{
  "num_hidden_layers": 13,
  "hidden_size": 320,
  "num_attention_heads": 8,
  "num_key_value_heads": 8,
  "head_dim": 64,
  "intermediate_size": 1280,
  "vocab_size": 2048,
  "hidden_act": "gelu",
  "norm": "layernorm",
  "norm_place": "pre",
  "norm_eps": 1e-06,
  "positions": "rope",
  "rope_theta": 10000.0,
  "rope_fraction": 0.25,
  "qk_norm": false,
  "attn_scale": 0.125,
  "bias": "all",
  "tie_word_embeddings": false,
  "parallel_block": true,
  "init": "normal",
  "init_std_qkv": 0.0295,
  "init_std_o": 0.0295,
  "init_std_up": 0.0295,
  "init_std_down": 0.0295,
  "optimizer": "muon_variant",
  "learning_rate": 0.012,
  "beta1": 0.9,
  "weight_decay": 0.031,
  "lr_head": 0.00481,
  "max_grad_norm": 1.0,
  "warmup_steps": 200,
  "schedule": "wsd",
  "decay_fraction": 0.676,
  "decay_shape": "linear",
  "final_lr_fraction": 0.0,
  "batch_tokens": [65536, 131072, 262144, 524288],
  "max_seq_len": 256,
  "doc_mask": false,
  "train_tokens": 584000000,
  "max_steps": 2383,
  "dataset": "wikipedia_en"
}
MLP neurons of a small language model. Each row is named by its layer, matrix (up: input weights; down: output weights) and neuron, and shows model dimensions 192-287. Each number is 128 + 32 x the weight over its row's rms, rounded and kept within 0 to 255.
After each neuron's rows, "fires before" lists the tokens most often just after its 100 highest values on Wikipedia text that the model never trained on.

L9.up216 [166 118 103  73 116 147  75 131 141 151 110 107  76 119 127 151 131 113 187  83  73 140 114 193 182 138  93 159 153  89 143  95  80 100 160 162 107  92 128  47 159 132 184 118 179 148 142  74 141 159 151 133 148 123  85 145 145 154 177 145 178 133 123 163 191 121 105 115 143  76  89 106 146 137 162  99 153 120 169  56 159 155 137 116 105 180 132 139 165 143 149 151 170 126 119  99]
L9.down216 [143  81 111 143 144 145 126 137  99 136 126  75  86 152  97 162  90 168 114 116 108 141 156 132 156  62 125 170 144  96 189 158  92 104 145 160 147  87 131 131 120 166 164  99 132 151 116 188 142 106 146  77  54  90 132 140 118 184  77 169 158 112 115 101 179  56 108 109 181  95 118 123 151  84 164 143 166 135 153  68 164 123  90 169  94  66 162 102  71 103 138 173  99 105 140  79]
fires before: " ", " (", " —;"

L10.up156 [107  55  66 142 136 153 155 102  86 192 184 174 181  90 106 112 128 121 153 120 104 119 160 149 119 167  50 109  92 164 117 147 124 119 148  91 105 124 132 121 147 180 125  96  68 145 103 139 140 182  76 182 134 147 187  87 138 175 114 116 186 139 113 158 109 143 102  96 105 136 170 143 117 139 191 143 186  86 193 131 136 136 157 102 127 107  75 107  78 112 141  91 104 136  81 121]
L10.down156 [129 126 118  99  75  87 196 102 128 107 138 144 111 117 195 143 134 140  91 127 115 133 135  79 103 173 148  92 169  83 120 150 121 103 101 220 144 149 103 151 169 161 182 148 135 124 119 124 146  93 178 174 160 144  98 119  91  82 166 100 130  80 171 168 100 149 231 186 157  89 112 108 168  62  72  87 145 121  98 106 193 195 140 122 166 118 140  61 200  99 100 162 141  76 140 167]
fires before: ".", ",", " and", " in", "\n"

L8.up891 [115  70 151 111 140 143  45 111 154 124 168 168 113  74 126 162  92 111 106  94  80  84 150 142  78 153 134 197 158 108 165 146 172  63 112 123  89 132 182 122 119 156 126 113 119 138 120  63 142 112  99 119 129 163 128 151  99  79 142 117 106 110 153 101 158  92 113 177 122  67 126 142 149 132 114 156 156 133 151 148  96 161 130 131 131 157 173 128 165 121  72 184 107 115 121 162]
L8.down891 [126 155  84 155 109 116 225 113 108  74 145 101 116 119 129 105 109 164 132 112 146 120  64 114  91  67 144 120 145  99 129 115  76 126 122 108 155 140 131 132 125 157 158 216 104  74 145 104 140 100 155 160 105  88 118 124 156 171 108 152 149  50 147 158  95 137  94  99 119 142  95 139 128 192 170  88 100 119 114 150 179 129  59 198 101 129 105 185 112 170 150  74 168 199 125 125]
fires before: " ", " |", "end"

L10.up1231 [114 124 144 168 131 101  90 140 112 103 113 153 128  86 128 123 106 149 196  75 156 120  90 166  87 162  85  90 140 134 128 184  98 105 146 141 138 166 148 142  84 150  74 131 146 142  83 124  66 139 168 134 140 188  84 111 185 152 130 125 106 128  80 119 130  90 141 184 117 143 151  90 131 146 113 144 129 132 107 143 143 234 152 133 133 183 195  69 102 192 139 134 133 141 121 148]
L10.down1231 [155  90 126  81 137 158 179  97 162 143 197  89 119  91 123 170 131 183 108 123 140 142 175  92 246 123 182 128  88 101 119 164  87 145  86 113 126 143  66 118 181 127 123 151 120 135 147 101 184 152  86 121  69 147 124 165 149  79 122 118 104 115 140 144 139 184 112  86 162 113 137 178 127 118 138  86  79 174 214 109 137  97 113  95 177 123  62 128  89 101 137 126 143 123 134 135]
fires before: ".", ",", " of", " in", ")", " and"

L6.up162 [122 135 151  77 105 132 151 157 170 108  67 102 165 180  94 132 153 107 107 107  75 171 173 170 224 130 136 158 107 105 136  78 152 138 142 205 138 139 145 180 178 129 100 160 109 145 130 115 168 142 132 161 142 157 145 101 147 109 157 168 114  91 152 174 132 156 142 119 102  80 148 125 170 128 138  95 111  93 152  92 103 197 147 188 115 133 125 105 194 111 106 112 108 125 118 130]
L6.down162 [142 158 133 174 113 105 154 120 110 179 167 126 124 132 105 128 161 146 124 128 136  95  79  90 130 149 130 129 104 108  84 171 134 136 166 120 144  93 130  85 153 119 110 151  73 118 140 123  94 142 108  54 132 160 127 127 137 172 100 163 158 172  88  78 172 136 104  88 157  88 106 132 112 123 112 143 143 175  66  85 161 201 159 108 182 171 133  60  97  96  78 165 103 156 144 125]
fires before: " |", ".", " years", ":"

L4.up791 [123 157 103 106 125 202 115 208 149 136  89 119 171 116 158  98 125 112 112 153 117 131 109 182 159  48 104 187 121  90 137  99  97 198 169 122 134  72 112 168 161 127  66 150  94 156  85 144 145 148 108 111 103 146 112 130 120 155 114 131 148 140 110 129 156 108  76 146 187 231 128 185 177 110 133  97 165  91 129 115 155 169 128 128 175 145 156 118 110 179 119 112 143 107 182 125]
L4.down791 [114 136 179 153 174 114 113 103 118 115 124 106 134 170  70 130 153 121 160  51 109 161 126 105 142 115 166 101 162 103 107 130 152 104 114 130 151 163 131 101 132  77 147  81 130  55 142 106 146 138 147 117 124  67 173 118 162  88 178 112 118 222 121 167 110 107 116 137 112 164 133  85 118 169  93  90  93 152  88 165  90  63 130 127 158 114 127 167 131 114 120 121 130 152  64 110]
fires before: "1", "2", "30"

L9.up300 [116 118 138 142  95  99 122 122  97 102  86  73  90 131 142 149 138  77 119 120 153 105 143 134 102  82 161 124 101 124 112  86 134 112 219 171 152 143 161 101  95 161 136 135 158 112 103  37 218 190 204 167 130 135 145 125 109 126 147 179 111 146  98  71 136 190  79 121 122 143 195 145 126  61  63 188 117 186 125 145 137 174 131 135  99  64 133 141 171 145 102 103  76  69 102 101]
L9.down300 [109 127 162 145 153 170 122  89 129 139 187 130 106 194 199 146 139 173 117 117 151 134 178  91  80 169 168 140 142  82 147 122 155 178  91 142 129 171 148 161 223 169 131 154 160 167 143 199  70 122 104 149 157 140 151 111 159  89  97  59 152  48 130 103 115  96  84  91 115  87 119 169 141 119  99 115 128 157 113  61 160 138 132 177 113 110 100  77 109 137 115 152 138 132 121 178]
fires before: " |", "\n", "0"

L8.up1006 [103  89  91  64 111 167 149 133 143 128  77  71 141 134 149 104 182  98 108 148 129 116 174 151 128 142 130 137 144  91 173 123  34 112 135 132 126 100  72  80 169 104 187 158 140 103 150 126 105  99 148 137 132 104 176 134  75 128 131 107  85 126 156 173 138 162 129 126 137 205 145 131 123 143  95 119 165 110 110 114 111  55 143 131 139 144 131  95 183 155 121 136  84 137 110  72]
L8.down1006 [139 151 103 150 163 124 124 127 173 144 153 121  99 141 149 127  57 143 111  92  85 129 119 129 120 149 108 130 123 172 143 126 139 153 156 108 154 146 134 208  97 126 105  75 124 102 143 134  79 219  70 100 129 117 111  66 191 144 149 123 134  85 105 126 128 104  92 144 103 112 128 151  95 143 115 158 194 142 175  88 141 190 109 143 113  94 162  82  84 115 126 126 114 104 115  74]
fires before: "s"

L4.up338 [111 226 109 100 153 159 142 124 150 131 109 133  76 111 149 157  93  70 148 152 103 146 178 132  99 143 115  88 152 131 100  98 167 165 143  99  90 124 103 134 123 168  64 173 124 115 172 126 154 202 147  91 105 146  92 113 168 116 135 143 112 148 169 103 161 134 102 149 100 181 151 111 152 141  95  83 152 130 137 144 123 116 191 105 119 121 145  50 128 174 119 166 140 102 137  95]
L4.down338 [192  65 114 169 144  93 110  87 113 110 109 197 145 177 127  90 140 151  90  71 139  60  73 117 165  86 146 147 135  80  99 179 143 100 131 126 201 194 133 116 128  79 187  85 104 157 117 113 127 114  72 161 145 166 130 181  96 110 127 150 118 106 124 153 117 144 155 122 130 134 150 125 142 116 157  96 164 149 152 106 110 113  89 150 138  99 102 183 137 111 129 113  79 179 104 182]
fires before: " ", "1", "2", " –", "ain", "l"

L9.up671 [216 135 133  75 238  88 125  83 133 110 155 198 133 136  89  80 149 113 110 222 132 149 177 119 144  61 134 131 147 176  80 140 185 133 116  68 121 153  90 171 150 127 137 108 170 110 107 130 145 174 109 123 113 131 123 107 117 106  80 128 115 122 129 119 123  64 121 158 110 117 143 136 107 116 110 136  73 102 160 121 122 125 180 169 124 136 124 118 127 126 145 135 123 107  76 140]
L9.down671 [153 237 131 149  93 112 167 138 143 155  77 147 135  48 150 132 175 121 142  78 101 124 184 143 148 180 168  83 129 178 186 134  80 146 117 112 133 107 170 111 166 120 145 124 144 200 192 145 147 137 157 125  96 130 160  81  78 104 142 123  80 120 133 120 133 163 123 159 127 151 125  87 155 164 125 108 170  92  90 125 158 172  99  92  76 101 128 135  89 156 128 121 160 108 138 149]
fires before: " ", " the", " a", " June", " February"

L10.up779 [181 143 100 124 170 126 121 153 130 105 145 137  91 118 140 131 120 145 145  49 137 111 127 106  97 133 169 146 146 187 142 149 164 123 123 139 129 139 179  87 107  97 137 200 140 136 121 152 130 147 165 139  51 104 162 140 166  59 118  20 109  98  80 113 137 102 157 157  88 158 148  95 116 124 103 106 139 117 142 178 112 129 108 161 137 122  86 111 161 191 127 151 135 139 177 141]
L10.down779 [111 107 102 145 134 137 155 134 182 146  66 151  89 177 101  90 156 166 109 150 132 146 115 123 156 146 186 121 111 108 127 148 141 169 141 164 156 166  74 127 119 103 168 102 141 102 172 149 152 173 107 140  98 148 148 112  71 163 126 163 122 119 143 138 126 113 101 152 118 159 154 164  71 134 148 143  85 121 129 121  98 122 178  87 146 105 163 127 139 118 118 143 117 175 137 119]
fires before: " |", "1"

L9.up1080 [133 130  95 131  88 129  95 115 148 141 101 102 107 112 103 156 123 132 173 125  97 182  83 109 109 130 106 149 123 166 124 144  91  71 183 157  62 115 119 124 118 135 161 125 185  76 143 152 135  97 128  61  92 119 127 146  30 115 137 106 154 165 133 178 129  46 139 143 120 150 187 105 115 136 140 159  77 127 186 105 153 178 121 145 103 152 124 166 179 155 139 123 126 114 109 101]
L9.down1080 [116 128 120 142 155 162  82 106  92 136 126 139 178 136  87 119 142 122 132 147 105 156 121 108  90  84 168 166  92 149 102 108 203 105  85  93 159  67 153 121 112 154 166 107 125 183 171 151 187 158 130 144 191 143 100 107 141 116 141 152  90 172 111  86  86 117  90 161  95 134  92 140 176 140 119 161 174 156 137 154 173  75 121 130 130 126 135 127 137 111 142 118 182 130  86 169]
fires before: " ", "\n"

L4.up665 [ 86  96 102 175  86  77  63 133 107 141 169 167 137 181 169 157  74 163 150 149 168 141  86 164 119 145 134  92 127 114 172 151 147 160  81 138 127 148 136 119 127 117 174 108  94 173 172 164 104 105 153 103 112  86 161 159 138 155 125 115 129 172 102 177 133 107 160 164  59 140 154 162 134 144 141 163 189 132 103 169 111 186 161 122 158 122 103 106 109 117 132  91 109 139  86 129]
L4.down665 [145 107 159 119 129 158 171 155 135 115  86 102 112 104 117  81 200 103  94 112 118  65 178 126 123 131  96 157 133 155  92 159  66 114 128 121 135 101 138 104 129 119 132 132 134 102 108 114 158 172 143 146 122 152 107 186 102  99 120 119 151  89 133 117 108 119 112  98 151 140 127  96 124  81 124 120  56 119 126  95 166  60 115 147  51 111 147 150 136 129 136 122 118 117 157 126]
fires before: "\n", "\n\n", " ", " (", "es", " the"

L10.up299 [114 140  72 137  93 130 139  49 105 112  30 185 145 112 170 102 190  81 103 116  85 110  80 181 133 146 176 105 112 145 124 119  88 113 155 185 190 127 168 207  95 137 153 103 116 138  91 120 104 163 133 186  49 102  88 137 155  91  95 135 110  88  92 134  71 203  77 149 107 140 163 127 144 138 100 165 150 159 110 150 160 157  62  99 123 230 127 109 182 109 177 114 147 144 121  84]
L10.down299 [146  62 135 136 123 115 151 179 109  94 205  43 162 131  73 159  85 171 138 135  75  84 148 149 180 191  71 141 176  67 144 148  77 143 123  72 126 156  91  83 104 149  66 180 199 130 109 146 117 114 147 108 173 141 153  94 133 161 129  78 108  96 166 114  73 105 132 119 145  75 138 109 105 134 111  94 187 128 127 106  77 127 154 108 126  68 150 130 161 164  92 148 151 137 117 110]
fires before: "|", " of", "s"

L7.up659 [121 132  80 132 200 165 138 139 138 130 147 133 180 164 156  81 120 145 146 105  94 154 130 119 165 157  84  97 112 158  85 155  76 132 152 148 153 127 118 116 130  37 124 135 162  77  85 195 136 157 121 134 224 126 188 105  75 162 102 125  79 112 120 123  96  90 125  97 104 127 157  69 142 133 119 123 117 170 177 187 143 150  84 194 149 112 143 175 133 152 132 107  63 191 169 163]
L7.down659 [ 63 151 164 119 120 148 171  74 167 134 139  60  94  32 132 130  87 167  84 161 105  93 128 144 127 122 134 175 100  81 153 150 175 129  86 134  79 119  82 145  92 156 138  82 128 182 127  77 145 131 142 143  47 193 131 170 133 153 171 105 166 156 151 175 129  94 171 142 193 139 170 136  83 167 137 157 149 127 143  74  95 123 146  98  85 119 133  95  93 116 110 108 137  33  87  59]
fires before: " of", ",", ".", " in", " and"

L10.up1222 [ 81  96 133  65  25 160 159 149 148 157 114 123 143 149 110 130 166 183 162 129  72  80  80 150 154 151 129 158 103 142 141 150 158 111  98 118 112 146 151  91 132 178 147 163 130 146 140  70 109 127 107 150 143 105 121 160  85  94 166 117  90 157  63  84  88  60 105 116  76 129  81 199  99 161 185  96 118 133  98 150  68  65 141 174 101 142 179  85 198 132 128 116 181 156 145 136]
L10.down1222 [141 168 185 197 155 153 156  79  91 150 107  75 164  87 153 145 149 102 164 172 124 159 144 160 127 103 119 135 151 157 110 114 106  66 137 184 172 119 131  91 174  91  73  97  71 118 126 109 119 202 154 205 132 144 125 172 155 144 112 175 126 106 145 152 158 193 108  81  90 149 111 119 138  92 160 124 101 104  77 176 198 218 126 118 148 137 128  79 107 124  99 153  79 166 123  69]
fires before: "s", ";"

L9.up402 [149  92 145 160 142 106  66 118 163 143  93 135 146  92 141 160 102 132 137 116 178 159 136  99 114 154 165 119 105 152 156  65 100 120 128 145 132 141 135 139 135 160 108 143 130 137 161 135 120 109 106 100 118 155  95 133  90 119 128 100  77 138 140 115 122 168 171  70 154 126  72 127 119  80 131 129 151 123 101 168  85 133 123  69 151 190  50 114 181 122 115  84 145 121 147 149]
L9.down402 [163 154  86 103 104 105 121 148 162  50 167 156 109 138 141 163 102 187 138 126 110 126 179 121 144 174 148 136 151 185  96 133  63 123  82 125  86 173 137  94 120 107 142 123 142 119 114  88 101 153 201 126 126 104 124 154 137  88 133 135 155 128  89 148 153 179 106 166 125  86 156  93  53 152 163 149 123  87 104  68 138 101 108 117 162 103 156 155 103 146 157 115 112 172 107 135]
fires before: "s", " of", "ic", "t"

L6.up1084 [117 100 158 115 177 199 109 102  77  94  94 139 116 105 118  79  92  59 166  90  91 124 115 177 155  84 157 106 195 172 124 119 123 135 102 173  85 108  82  89 113 176 174 100 180 113 124 156 107 148  60 141 168  90 139  99  89 110 119 121 162  89 141 114 169 112 125  99  47 132 128 100 207 116 153 123 138 105 118 136 177 137 120 164 117 102 132 101 152 125 117 104 111 123 112  65]
L6.down1084 [109 167 125 149 124 105 156 180 189 148 139 166 126 112 151 183 171 181 136  96 173 110 135  89 150 119 118 137 129 102  96 174 116 144 133 109 161 211 207 146  88 146 195 154  81 130 114 127 102 137 132 109 140 125 107 108 207 136 104  84 125 187 141  94 112 122  98 133 153 170 128 148  60 134  99 116 142 127  83  72 145 150 102  99 201  78 120 116 146 131  98 112 155 127 116 182]
fires before: " |", ":", "\n", "ing", "ed", "ition"

L10.up1089 [183 145  85 142  83 136 137 160 136  82 146  97 148  89 110 105 101  86 120 130  96  51 123 116 153 131 114 110 160 127 175  96  65 120 111 100 140  88 110 134 107 190 140  99  64 131  69 111 116 101 121 118 176 129  75 136  47  94 127 126 114 199 128 132 188 105 120  61  82 119 148 133 137 125 138  97 166  90  93 103 177 137 111  81 122 117 115 156 167 165 135 141 153  90  79  72]
L10.down1089 [150 131 146 144  76  90 160 132  99 119 148 181 124 124 148 133 107  95  80 115 143 173 119  57 117  46 133 101 122 138 186 117 138 121 180 124 171 141 144 173 103 124 108 139 172 141 142 132  97  92 124 146 107 127 124 105  99 178 135 128 128 132 178 144 136  86 171 119 148  96 115 145 134 101 147 134 171 149 101 173 159  94 104 126 117 143 154 148  70 101 109  85 116  78 146 139]
fires before: "0", "1", "9", "7", "4", "6"

L6.up301 [128 130  90  79  72 139 118 183 171  87 101  66 165 112 164 120 152 186 164 164  94 120 113 165 183  79  86 158 147 117 160 128  93 100 111 125 117 123 105 185 140  74 127 160  17 121  93  92 117 124 123 124 175 107 132 122 117 147 116 167 179 121 154 113 106  80 145 171 145 108 213 190 119 221 129 116 152 123 132 104 163 115 133 108 127 112 112 147 108 126  87 156 140 135 124 131]
L6.down301 [130 139 118 170 102 130 184 116  92 155 111 119  90 124 115  73  87 124 117 124 120 103 148 113 116 121 155 113  61 146 130  96 164 169 133 138 111 145 186 149 159 150  77  69 205 142 168 131 114  94 123 151 105 159 110 130 102 143 143 133 137 161 124 134  97 135  89  84  84 106  81  76 143  75 146  98  96 151 122 141 111 144 114 128 114 106 134  79 137 132 103 170 126  72 107  76]
fires before: " ", "p", "ounced", "t"

L9.up430 [127 158 145 115 164 189  87 149 107 134 132 119 106 162  97 129 204 105 137 145  89  68 135  90 116  43 105 111 105 115 179  91 191 103 157  82 129 154 144  99 153 164 133  89 181  97  70 131  79  99 110 125  92  99  98  96 119 136 139 125 108 120 146 142  76  98  92 167 141 190 134 138 140 134  96 113 134 128 131 210 125 145 100 129 116 102 145  86 185  55 104 139 114 115 130  61]
L9.down430 [112 116 101 108 134 118 160 111 101 121 134  88 171 176 109 121 141  94 128 151 124 130 137 129 108 118 136 104 129 169 127 156  92 140 144 136 128 123 120 113 116 106 168 133 100 131 173 145 177 135 154 175 119 160 136 151 125 144 124 112 107 100 110 105 146 101  98  97 122  75 133 142 182 106  87 107 152  95 121 124  86 123 168  88 172 136 107 166 119 144  75 109 153 175 108 105]
fires before: "\n\n", "\n", "vious"

L9.up21 [142  92 140 178  93 139 122  97 108 160 176 141 140 134 124  76 138 128 117 146  69 127 164 150 140 166 125 167 120 145 171 100  66 124 167 106 125 123 118 147 132 129 121  63 110 129 103  77  94  99 153 141 179  80  92  95 186 107 127 114 140 123  88 179 144 145 182 139 102 155 119 134 103 147  69 135 110 186 171 148 138 121 146 166 124 162 106 175 217 157 101  49 155 108 175 180]
L9.down21 [132 100 175 140 118 116 128 127  85 135 110 147 147  87 185 104 145 160 110 167 111 147  74 104 136 119 114 206 108 163 140  83 129  82 117 126  80 112 123  45 159 115 139 121 162 136  79 124  74 151 140 100 137 123  78 163 143 143 122 192 157 190 184 132 164 182 100 134 184 142 125  97  93 129 150  82  94 185  65 136 166 105 145 131  77 138  83 131 116 123 131 149 152 113 149 107]
fires before: "ia", "ian", "ic", " States", "i"

L9.up20 [ 78 151 139 126 119 110  85 159 151 168  63  62 145 103 128 122 124 137 190  94 146 126 119 146 183 143 140  66 151 107 128 124 143 111 151 130 131  89 146 177 182 146 167 179 206  40 192  93 116 150 106 141  74  84  89 126 111 145  83 111  84 143 151  97 109 119 123  75 108 103 144 119 175 107 148  64 131 105 184 137 161 141 105 162  86 122 157 118 125 186 161 146 100 135 168 107]
L9.down20 [187 158 151 140  80 137 162 114  84 146 126 167 104 132 133 132 162 201 160 147 180  82  80 116 148 109 140  80  89  86 135 156 160 151 148 121 106 115 134 127 169 150 175 152 130 126 145 150 148 194 122 111 104 150 166  90  85  96 159 108 154 159 144 132 125 123 176  61 150 180 122 152  63 119  80 125 130 172 130  70 133 137  82 102 140 141  75 111 139 102  88 110 165  90  61 108]
fires before: "ed", "es", "ation", "er", "ing", "ers"

L7.up864 [102 110 141 124 138 140 163 112 135  90  88  91 139 120  83 166 111 145 177 123 126 107 103 173  43 160 148 127 128 148 143 103 140 141 116 153 100 108 108 141 187 136 136 129 111 135 109 125 147 105 102 136  98 219 129 119 130 155 176 162 150 196 131  78 150  82 127 153  97 163 177 101 118 117 161 129 117  37 192 142 112 126 139 198  85 180 167 108 108 111 170  98 147  86  94 149]
L7.down864 [127 126 120 134 113 160 141 184  97 136 118 100 117  78 152  76 166 133  60  96 141 146 109 118 160 108 141  90  34 133 115 111 120 117 174  92 170 142 181 118 151 187  85  93 137 124 103  82 157 133 121 171 200 159 129 121  96 127 100 132 147 167 129 128 168 184 108  81 130  90 145 133 102 119 153 114 102 163  89 133 111 144  96  99 153 173  67 153 129  89 116 147 157 130 146 124]
fires before: "\n", "\n\n", "=="

L8.up1173 [137 148 101  98 140 104 102 125 138  68 108 137 122 121 144 118 134 118 157 165  99 113  89 114 147 138  84 172 107 152 109 129  73 162 142 113 125 118 135 140  98 153 181 102 142 129  86 140 128  99 120 173 109 115 154  99 122  67 147 130 137 124  64 118 208 135 130 104 124 126 133 109 105  61 112  93 120  83  93 121 124 123 153 150 174  96 137  79 142 192 154 147 194 169 129 116]
L8.down1173 [116 116 133 157 137 103 130 131 135 158 104  69  92 137 136  78 123  96 124  62 114 146 136 150 139  81 138 102 145 200 152 133  81 121 140 147 118 143 128 116 126 108  87 152 125 206 110  98 123 114 110 139  94 115 158 131 115  60 191 138 172 163 114  93 102 100  71 170 108 144 159 115 123 163 175 151 114 132 116 156 118 100  60 145 154 131 143 188 128  81 124 137  52 130 142 108]
fires before: "1", "3", "6", "9", "5", "7"

L9.up932 [129 130 137 108  81 116  95  75 131 156  96 130 138  94 123 133 139 181  72 186 188 125 156  84 144 124 120 139 160 147 115 147 126 125 132 166  85 132  91 151 134 140 136  76 134 105 112 155 117 156 117  93 118  70  72  65 120 174  93  82 136  27 105 122 144 116 126 189 118 162 115 155  90  74 107 128 167 123 191 155  95 110  98  96 172 159  87  79 139 105 124 150 144 170 170 108]
L9.down932 [153 180 213 161 120  97 124 130 174 180  98 101 103 126 112 165 141  94 120 149 121 136 114  94 185 140 180 205 174 128 209  98 111 123 131  63 123 108 148 126 129 143  98 146 135 108 122 131 147 130 196 116 116 158 108 176 129  95 167 145 156 152 147 140 151 150 163 136 125 149  88  57 165 136 143 126 147  93 143 149  72  73 130 154  67 107  92 118 134 150 112  73 145  70 118 120]
fires before: ",", " ", " the", "ing", "ation"

L10.up1237 [ 86 171 161 111 139 161  82 116 137 144 110 128 153 116 131 115 123 139 132  95  73  73  79  82 161 108  83 176 177 135 103 131 163 160 128 135 112 165 143 149 157 158 169 146  96 111 119  90 132  81 114 130 164 104  56 116 132  98  91 174 108 147 113 180 164  88 125 151  69 116  98 100 149 142 119 110 150 168 153 104 153  71 111 101 163 141  83 122 190 182 114 115 126 113 137  96]
L10.down1237 [162 121 125 175 112 129 137 143 109 110 131 155 125 139 127 142 134 134 121 155 147 107 165 136 130 170 142 101  82 123 178 135  84  97 125  55 101 144 116 110  87 113 100 164 144 109  99 177 132  88 181 153 108 103 203 141 104 164 180 148 164  84 181  86 123 144 145  81 140 106 106 121 176 105 125 139  58 116 130 172 105 127 129 109 136  88 174 165 139 124 161 161 133 133  91  82]
fires before: ",", " the", " a"